From a checkpoint of a small transformer trained on Wikipedia: rotary positions.
MLP neurons of a small language model. Each row is named by its layer, matrix (up: input weights) and neuron, and shows model dimensions 256-319. Each number is 50 + 12 x the weight over its row's rms, rounded and kept within 0 to 99.
Before each neuron's rows is what it responds to, as a language model described it from the Wikipedia text at the highest values.

Word-final suffix pieces. Final suffix pieces that complete a word split into pieces, especially adjective endings, e.g. constitution-al, Victoria-n, endur-ing, fall-en, Embass-y.
L3.up16:56 65 56 50 50 39 48 48 53 49 70 43 53 58 78 39 34 54 62 53 54 67 71 65 65 67 69 52 54 43 44 64 39 62 49 41 52 57 40 53 71 31 33 19 51 39 61 56 36 70 29 49 75 44 67 50 48 17 61 17 59 45 38 62

Clause-start junctions. Tokens just before a new description or clause begins: line breaks after episode-table rows or Plot headings, "as" in cast lists, commas after introductory phrases, and "where".
L4.up1253:24 51 41 42 18 31 63 50 55 45 53 50 54 59 56 56 51 44 58 57 45 52 36 66 57 44 68 46 47 49 73 32 49 55 51 48 63 73 59 38 52 64 57 56 51 46 35 60 39 57 40 41 34 41 58 59 38 40 44 47 72 50 75 53

Table cell separators. Pipe separators closing a mid-row table cell in Wikipedia tables, often after a place, title, or statistic, as in Windsor |, Neves Junior |, .396 |.
L4.up1203:56 51 41 67 62 43 66 44 48 53 45 49 37 38 60 33 53 58 64 78 39 35 64 36 39 65 44 49 53 43 58 63 51 50 63 40 57 47 61 64 45 64 61 87 63 41 66 35 54 32 41 29 63 55 54 53 51 40 57 56 56 54 62 39

Pre-noun modifiers. Tokens that begin or end a modifier before an upcoming noun: possessive 's, his, its, their, adjective endings (hierarchical, terrific, innovative), Early in "Early life" headings, and "and" joining nouns.
L10.up1234:61 57 46 44 64 50 25 54 80 44 68 52 41 52 53 46 56 41 42 44 56 59 57 48 51 41 55 53 44 45 44 56 66 45 43 59 37 52 43 41 58 76 32 45 49 43 76 44 30 51 60 41 47 41 78 65 58 63 53 57 52 68 45 53

Sentence-opening subject words. Early tokens of a sentence or noun phrase that build its subject before the verb, such as "Another", "these", "and" joining two names, "of" after "series".
L4.up683:34 32 65 51 34 57 28 41 72 48 41 47 64 68 44 38 49 30 41 45 62 67 57 47 65 66 57 28 53 59 46 48 51 54 43 50 50 49 43 31 48 46 59 40 37 53 55 61 38 30 46 62 29 45 68 39 60 50 67 54 46 50 50 52

Table row and paragraph ends. Closing pipe at the end of wiki table rows, such as stats or score rows, plus trailing separator dashes and newlines after final sentences of paragraphs.
L3.up538:83 36 36 50 52 49 38 37 50 52 31 62 64 67 50 58 51 49 71 46 41 73 50 59 52 74 48 47 49 50 55 39 53 57 43 46 50 43 74 30 36 39 50 59 55 45 53 48 54 52 53 46 63 64 43 66 39 67 57 35 50 40 39 40

End of titles and names. Delimiter or final word piece right after a multi-word title or name, mostly table pipes (Family Ties |, Canadiens |), also colons and endings like Son-ata, Radio-logy.
L3.up909:60 60 63 47 67 41 57 55 70 51 51 27 38 46 73 56 41 51 39 82 51 59 46 44 35 58 32 50 50 43 76 83 31 34 57 59 51 66 62 44 44 37 47 47 64 59 54 47 29 34 61 67 56 56 75 30 52 50 41 60 51 57 30 42

Word fragments and table pipes. Fires on two things: mid-word pieces right after a short start, such as Unp-lu-gged, pa-tch, B-lu-e, and cell-divider pipes or === heading marks in tables and lists.
L4.up1044:38 62 39 43 23 51 64 49 51 51 34 40 75 63 78 54 54 56 78 54 29 42 49 68 64 70 40 55 48 40 65 51 56 55 52 48 49 29 54 23 61 61 28 40 42 39 81 42 43 31 37 45 66 53 43 57 59 66 72 59 48 30 48 33

Heading closing markers. Closing markup ending a wiki-style heading or table header line, such as the = after an article title, == after Career, or a |---| separator row.
L10.up893:63 44 47 50 49 21 57 53 61 50 39 52 47 67 67 66 60 20 64 47 31 30 34 48 55 50 54 62 37 36 38 44 62 54 48 71 46 45 41 44 47 45 52 24 61 49 44 41 56 54 49 52 53 44 62 55 61 32 48 35 37 61 53 42

Word continuations, table row ends. Fires on the second piece of a word split after its first letter (E-arnhardt, E-scudero, a-mbushed) and on line breaks ending wiki table rows.
L3.up300:58 53 47 70 47 80 42 49 71 25 75 67 41 31 58 57 66 66 31 44 52 55 43 43 39 56 72 51 45 52 48 45 50 60 45 44 47 59 34 57 31 25 39 41 70 65 46 60 47 43 53 52 45 33 43 28 59 51 45 46 49 44 46 51

Word-initial prefix pieces. Opening fragments of split words, mostly Latinate prefixes like en-, in-, de- (enlist, invite, decorated), plus standalone " in" and compound hyphens.
L10.up596:46 63 38 31 46 59 68 40 56 21 23 49 50 50 58 60 34 57 37 39 50 60 27 44 69 54 51 60 55 74 46 46 55 40 56 50 34 69 25 64 71 32 56 75 41 62 34 67 58 41 49 45 39 43 48 51 29 61 44 53 47 32 45 66

Naming and glossing cues. Words that introduce a following name, title or translation, such as meaning, known as, called, named, regarded; also first tokens of quoted titles.
L10.up357:65 53 22 34 44 22 51 51 39 44 53 61 46 44 68 48 59 48 42 58 56 51 45 42 35 53 57 53 50 50 59 47 26 60 36 35 41 62 54 20 47 51 65 62 39 61 42 57 51 50 48 57 42 38 50 51 43 41 36 43 44 57 65 57